From a checkpoint of a small transformer trained on Wikipedia: learned positions.
MLP neurons of a small language model. Each row is named by its layer, matrix (down: output weights) and neuron, and shows model dimensions 192-287. Each number is 500 + 40 x the weight over its row's rms, rounded and kept within 0 to 999. Numbers have three digits each.
Before each neuron's rows, "fires before" lists the tokens most often just after its 100 highest values on Wikipedia text that the model never trained on. A number after a token or word is its count.

fires before: ":" 35, " |" 23, "s" 7, " of" 5, "==" 4
L8.down1599:529449491478517419525492499549501492440476555500503576511513500478518481440564562509483541511499499509479499535475496483542497518508454413509496465509524503501513442558463474454532541416441362462529426493553565517520492561489481442527513515518533569508504538417512477456536361492464503460

fires before: "s" 16, "ed" 15, "d" 14, "ing" 5
L11.down1722:468499494509532531526466555538536557441426495470528493445455485504555463451450486489543538481525564528451469502467542469497478478528518503441490413469479502559576472518454427472490585473488544487566456477482493451412525490509517436528559511574472488514527522592559401553531486528451511465

fires before: "1" 53, "2" 19, " " 12, " medal" 4, " |" 4
L10.down544:573529520428522470501532511439510553471474456447581473467472518481465524476470430532469475482372453568524437435466525547568537460493456490501465487543497453552458546535499454479510504520477468597512513521473424503515512443497507532487498469552441503532516533446392502506527474492513498459

fires before: "\n" 25, "1" 13, "2" 10, "6" 4, " " 4
L10.down170:451490551467480550448508423526555566436479503455532473439504516465460514539469436534529461569509485571471554465515525492543477518458469564512485519487521499414512477487504508621458514499506480409532506542469485520443523522527471521475550572450497440486545494517469569471420489488447541439

fires before: "2" 29, "s" 17, "1" 14
L10.down1267:458523395440434584563452492516494474508464474475518511497533523460514535465520442496503467578553544509433521421478411584487452442522502492510493477548510446558461520455525488476485518517532521432513479434499511542475504502514425539514486508454480488471463461495482530567468556541464476441

fires before: " " 45, " the" 8, " a" 5
L11.down1204:517524469479507516459476462520548511429526425477569522456431491439489573525519524408527501578538423533483475497503486489518522530464489467471369556459505546564536522559526527477463569542470497488458498476484518532573537556440465444486481447422538524478488481491486485482539484540447500468

fires before: "1" 26, "2" 21, "6" 7, "3" 6, "8" 6, "5" 4
L11.down819:518481491477530386463470360461542454453477532486477406441434547479550509403535418483400466490564585486484534517517477547506433469489508509497499466500532473512512548533514556573430496557548409465464471425513480538531550517597464445442542502538521500453511484463451458499478416540418477525

fires before: "1" 56, "2" 13, "in" 4
L10.down560:489527482491491414479505495522521491530426462476559556477503523494513523542445504487534571500469405509543490544521454501493482457506535502567471500545483473455519452452518469452508459584497500485489503490573479506376519492487507492485537493406443461506450499470494551508464481515454458522

fires before: " |" 42, " States" 8, ";" 7, "\n" 7
L10.down603:496511487496498562537518476493485377488567531430587487432418472476490476538461474532446454543415474476487469520419544516492473552401445499522500468519463487464445527480460491520585529512533452486485496481518510519446577487503474458539492505534516411484539482476512528530419572479458537558

fires before: "\n" 43, ":" 8, " " 7, "==" 6, "–" 4
L11.down769:485456553480513506448481453522536468488509487537518507471449507548463426454438444547535498437471564538490478483532510513478487506495501475475476517476485559506466474516475487495506487468513497486418474514537521512481529529550422489499553523510490561434441444523522482454506487518422431473

fires before: "\n" 48, " |" 8, "---|---|---|---|" 5, ":" 4, " (" 4
L8.down1000:507532456500442489476472487479520443566478450463460605466597494510578567532550534501513449544544421522477518534538486504420464531472559551572542498425472532454478533458467516568515475544491513484523511495522517530516425510535491513538494469542490536478531515510499450474476472507474535529

fires before: " " 37, ")" 27, "1" 4
L10.down1249:469446529511450608578479470482535508573385500517522524541504478505519453533488485513474515469542452486540468520570432451540519532503477514479451483484495531462548545482439469487540565580535501549480546476484503562512464472560490524531511475446480577519555465521431514508487516496475474472

fires before: "s" 30, " A" 15, "ed" 10, ":" 5
L11.down1456:542499446484483476490494445516504518463474441473472486483553465608547553529532531502489519523500489444468503495482559536501532480571639474545459440472565517437484504496410493440483501496499473498486525561468454507471440504515462444489532430533460530509458436529505476526462454441501465533

fires before: " " 41, "," 29
L11.down1509:564524462530515487433474526515486502503527468511520459554438501528477517543547539531399519523527490544522436495468494463446488475564581509484520496517527550424487517488445471497524456445460517570525475513550475485487493521498441448533556462469516460487473486483528537508472540537544489534

fires before: "9" 30, "0" 12, "8" 8, "1" 5, "2" 5, "7" 4
L8.down413:485515474514436471459473534566534497520493457515468504509422475477518531510461492572559532491522531470491498499476521537471525522396454480486495503531543479465480505483500440461465572505422485522515579532437538516456474494473489544518520460504493556428477532524541478493501555524466432475

fires before: "\n" 23, "==" 11, " He" 8, "," 6, " to" 5, " he" 5
L10.down1483:495586421518479563449492448486524533501483465464525504496496541468578511522536461529561505550550540466543488491530497497495471496487495543551477516558469537386402537454499476488581479550507482454504498465487486556525502438519487499531469478491488483575484476559477456490495433495512514453

fires before: " |" 42, ";" 9, " " 7, "\n" 5
L11.down264:472503464477499480531520491501617587524477531534499547457536465489472477494554490549464520454481458515436419464412511502522529507424506468562462530536452481498490490555512511512511421528415405470455560465557500514396579507512435460445475494467511512518463524487428500508416480517519457494

fires before: "s" 58, "ed" 13, "d" 9
L11.down1508:445494520525515462489452538493475541510552507540490429411566531516513539494474516504538488536423519539484454572441495530531527486512500535443470439503519485518484478496444522473519459544510473473610499513550561453530478506576536552418519523541549484483510478526468504461458573508510447507

fires before: ":" 39, "s" 9, "–" 7, "ic" 4, " first" 4, "U" 4
L11.down1477:464456459512557480493505498575453454452531499492512469463548474482515525419447455541513459492499491546490511479464507522490594492506495468541465489482554489526481493475484585555565511485427451517498507520543433528519459516554467460444525509512444521523500497474440438527496365452480500521

fires before: "s" 71
L11.down234:504537453501554503444413475439514436509481443454504513477542524500516504556569523458529520458422484537544503441520432501561515452509529481447475467599457436494485485473498468480477496515517498608487519519468479470456476501463490541495424555548525552454512502492545425513498556486511562581

fires before: ")" 70, ");" 13
L11.down1287:472445472518528461542519444466521516440572557506521556543512520478456514550478469484484447543544512490500481514531503553475491455491533473555493553483575602476478476572557564484456520523491516515516448492548476526511556518539531517550484483491520531479489534498523510484502520492403514501

fires before: " |" 28, "s" 17, ":" 6, "==" 4, " " 4, " and" 4
L11.down1253:523501506513467449491424551530420519491495516519490443539516578543540500386498421548467462585563447516531450489535438429475434464539510486487485486537509505533464538547563494498479583494511453551504509522471520436463477485534524511459524520544469495501473518497498552468527434466460441516

fires before: " " 77, "," 12
L8.down1779:531487444532494531534527545431413469503555510490522474509535482496485509420496484496380496589510540569404461485493470522496517528568557535519553443479532467474526458453442463497443503583509547482464514465471550546428440506489496518502514483471444475461511469541529466527454452482463508518

fires before: "\n" 64, "6" 6
L11.down750:560565513544452468511519488440504483527522556592513511498453519556493525455476553509577454526553517467506519533544552482509507517493464518574448450552489492465485514526475434491580484480486435512546445529514479530470486505496586528491464414553509433431484517528510493509559380483454433570

fires before: " |" 34, "1" 18, "2" 6, "8" 4
L11.down967:491424488467437533454527476458451449515516498477530527489484473538508525506536519493555484456483489558514460486534418487546475498510487546455507486499474535457481480488498515483501435471519479533509479484499456603517579494449525491463472488509491520509479508460419503503490453469473436515

fires before: "s" 96
L10.down498:556510541490489536507548497492574510454430535560550508404461465523514549518512554482467542481526475524509566510492514561478517501561475473508443449572527488499498439473484550458518448519462512524522456490505467496462543493549534487495535473467509522499530538497382542434519496495508451525

fires before: "6" 14, "7" 11, "4" 11, "2" 10, "8" 10, "5" 9
L11.down1153:519484545531522545500464578502527527521508475497461487515529443553482482498515445451536451478501500599591437513481519369482460474503514567479571493462518481435455496408446491537467484457465576519529531434512520528497510491500612502526425512431533487519492471509499543514565489493452455508

fires before: "0" 49, "9" 17, "7" 15, "8" 9
L11.down1111:546523552430502471536462511461555472480588448547431451533516488485504428512592494541394506502449502469497460521469534448479435513501485497517438479497466538443500510417482582531505504528562467526523487539471539529476489547491550536459515462506463538483536490437544500500496487474430478460

fires before: "s" 40, "ed" 14, "es" 10, " |" 10
L10.down1590:515506455455495476513490511487505513565552494514504468507431464551510596538434538507475499417497473517501495559527448507621476484517533508518495446456549542512557476523447500489560537581535470541466473491535473514477548498484481470451494448506415466527495532506475443495480470501432447448

fires before: "0" 44, "4" 12, "1" 10, "3" 8, "5" 7, "2" 7
L10.down177:536519421446464488517479551493454472475507540478486507462466504498438426544472523445492493483453501499488507530499478445491447517458506503566465480426467485447535535471488465466463443518512473555454533530610504491498410525492605528483539444618568578514443435451498466545517486528433508457

fires before: "2" 18, "1" 17, "3" 14, "4" 12, "5" 10, " " 9
L8.down481:470490478536578493480488486444501445463512555430563509490455541417508541493439435431525501557498518535504540494507443422470500525458514487542485500481483524520541494552520529518460425488509534525410444483451507486509425483429510551447476520542510469515507521490483490566445435522528371532

fires before: "3" 27, "4" 17, "5" 7, "7" 7, "6" 6, "s" 6
L11.down1691:487515520478577453442456563472510476515492481468489490501451504522532510506488481443464498587394542476449521556473506506414518498477552502467553539443521471437511488552445488494462474493457542524465487471442467529531504492498457424507438479469493514496488503519477496467552447536423547474

fires before: "6" 17, "5" 11, "7" 10, "3" 8, "1" 6, "4" 5
L10.down1434:494522489517452557419525510515445488503543533492499464447483523464536480532479485492489462458489495440487498484454472498555491412522502599508485413478478542437493499501489462586459491549425473466490551476513557565596421502521444497511553488507535512460529466436519518504475402530530497491

fires before: "1" 32, "0" 18, "2" 17, "4" 6, "-" 5, "3" 5
L11.down337:522456475491421521498486578549491513458534496431444448519521474485469429518452473494512509532513509498493505553500469470535482510496411521435485510414532425497534472455465490449501510473523478478492531498434476485518510513519520520556548480476522482493420506433469547560551483457429478536

fires before: "ed" 32, "d" 9, "s" 9, "ing" 8, "ated" 4
L11.down1689:489445467511489435511487496516435561528482478480458499536441477442467518423427519410478476457487521460476502558479573453536579474456504523543453480461449564521449564486429583332418531398539502563479533509427490474472533453494438579487499475542527519448554472473552459500523493454517552446

fires before: "8" 25, "5" 10, "7" 10, "6" 9, "9" 6, "4" 6
L10.down877:486549518512535453480559518475504446490536504505477505454468492506522433430488372506475501543513551474554549512510552528506459551486500507497467501464485498452452480486526428479510406454483418492533506491470519501462461541479507483510457492569417464449456520479524474522561464565450510466

fires before: "\n" 27, " He" 12, " The" 8, " In" 7, " She" 4
L8.down1294:541493453473490533505563449448511528463482419448469458475501502507407501484493421489507493509505523461451479478484450539486494471434454482524485509553482534539500504409520518466608440521563440542559498505534518590575547449472501481494485520550462480430484527493459522531449647521454461446

fires before: "0" 23, "7" 12, "2" 9, "4" 8, "8" 8, "9" 8
L11.down518:478471541484542542473488521489464519489497523488546461554528507545531459506512431491481472498481495516508416445493509505434466501455485559404522481475482490523470455525470520528474483537468500449542531535484537493439464471489472548466536548491489452455461461481511572497526450509431436545

fires before: "s" 45, "ed" 5
L10.down1207:490542519475540451474465512512468477505486582572479502466476537474501423488470528465535590473502562525422531398513505492504459486525493504415462484498504505491555462580516461489520522554525560446511448496489492504555521468500465503492474449526521530523438575477545341534489580452365505575

fires before: "s" 55, " also" 4
L11.down523:510541468485562485522471448541580522497514513530479511432518468524493532464525576494461543492481584527396466460479474460444440425490529560530472444501443475546536466535459526491495487477465479565546489581377480445510488450471547527522490556442530562490449429517513463473466473475471507515

fires before: ")" 56, "im" 5
L11.down1441:452515535561477483542499415505427470479522548582574513523541535497464454561462459476499484460552470466550497509516498504442451530430554577429492481407470568488514485500463502529454498583564526525540490505485516517509539484441522503434512528519483572527507466464516476527480466513485499503

fires before: " " 42, " |" 7, " /" 5, " —" 5
L8.down1583:529495448475547509503504476475548497515559481527467490499471538529500520558521501484483524520513533584524465521492493481507476489528473489463539440460497509544459505477529484483505507540507474528430547461456468562462473481532514503489510461534505442459503499447481541511513449444575473518

fires before: "1" 44, "2" 26
L8.down767:521538508459461533499559537481494465451520597501525580494552541474466515431497528480487537484544425491508494528554491532535469486520494505532494461524495502543481487467533415468420517539526566431512571541501532503547550466480548415484490520474559426507517401494536468557532494515476549512

fires before: " " 71, "|" 10
L11.down456:533592498513505441501430505439520516460466552490524446490446406451457468505587503551486550477510416476442511520487518488520502520482461421511460624537464525468520590517433451486450530516450534541502571476484550490466509537497437491551520509536544496465533458533578477506479446432426506479

fires before: "2" 16, "1" 14, "5" 7, "6" 6, "4" 6, "3" 5
L10.down685:484486493499497475551476507534538511449417428427503471493505576527536466462491441471482479437567535507498457537528487511493456469456496494498519550500506454456489554549469482538503501527470438623530479475445476491559526521528425408525543589523509525442411429491427461515515464455491508480

fires before: "\n" 53, ")" 6
L10.down478:488460497542449546527488526500529426497534544512527559481515463539518486460488502547445520497561536492554483511513501525539481542460485541550462494537553535512461537529502466538503446584473476492546458488507481483501494524492479455465424492487497524465448526587494510452509453501511489553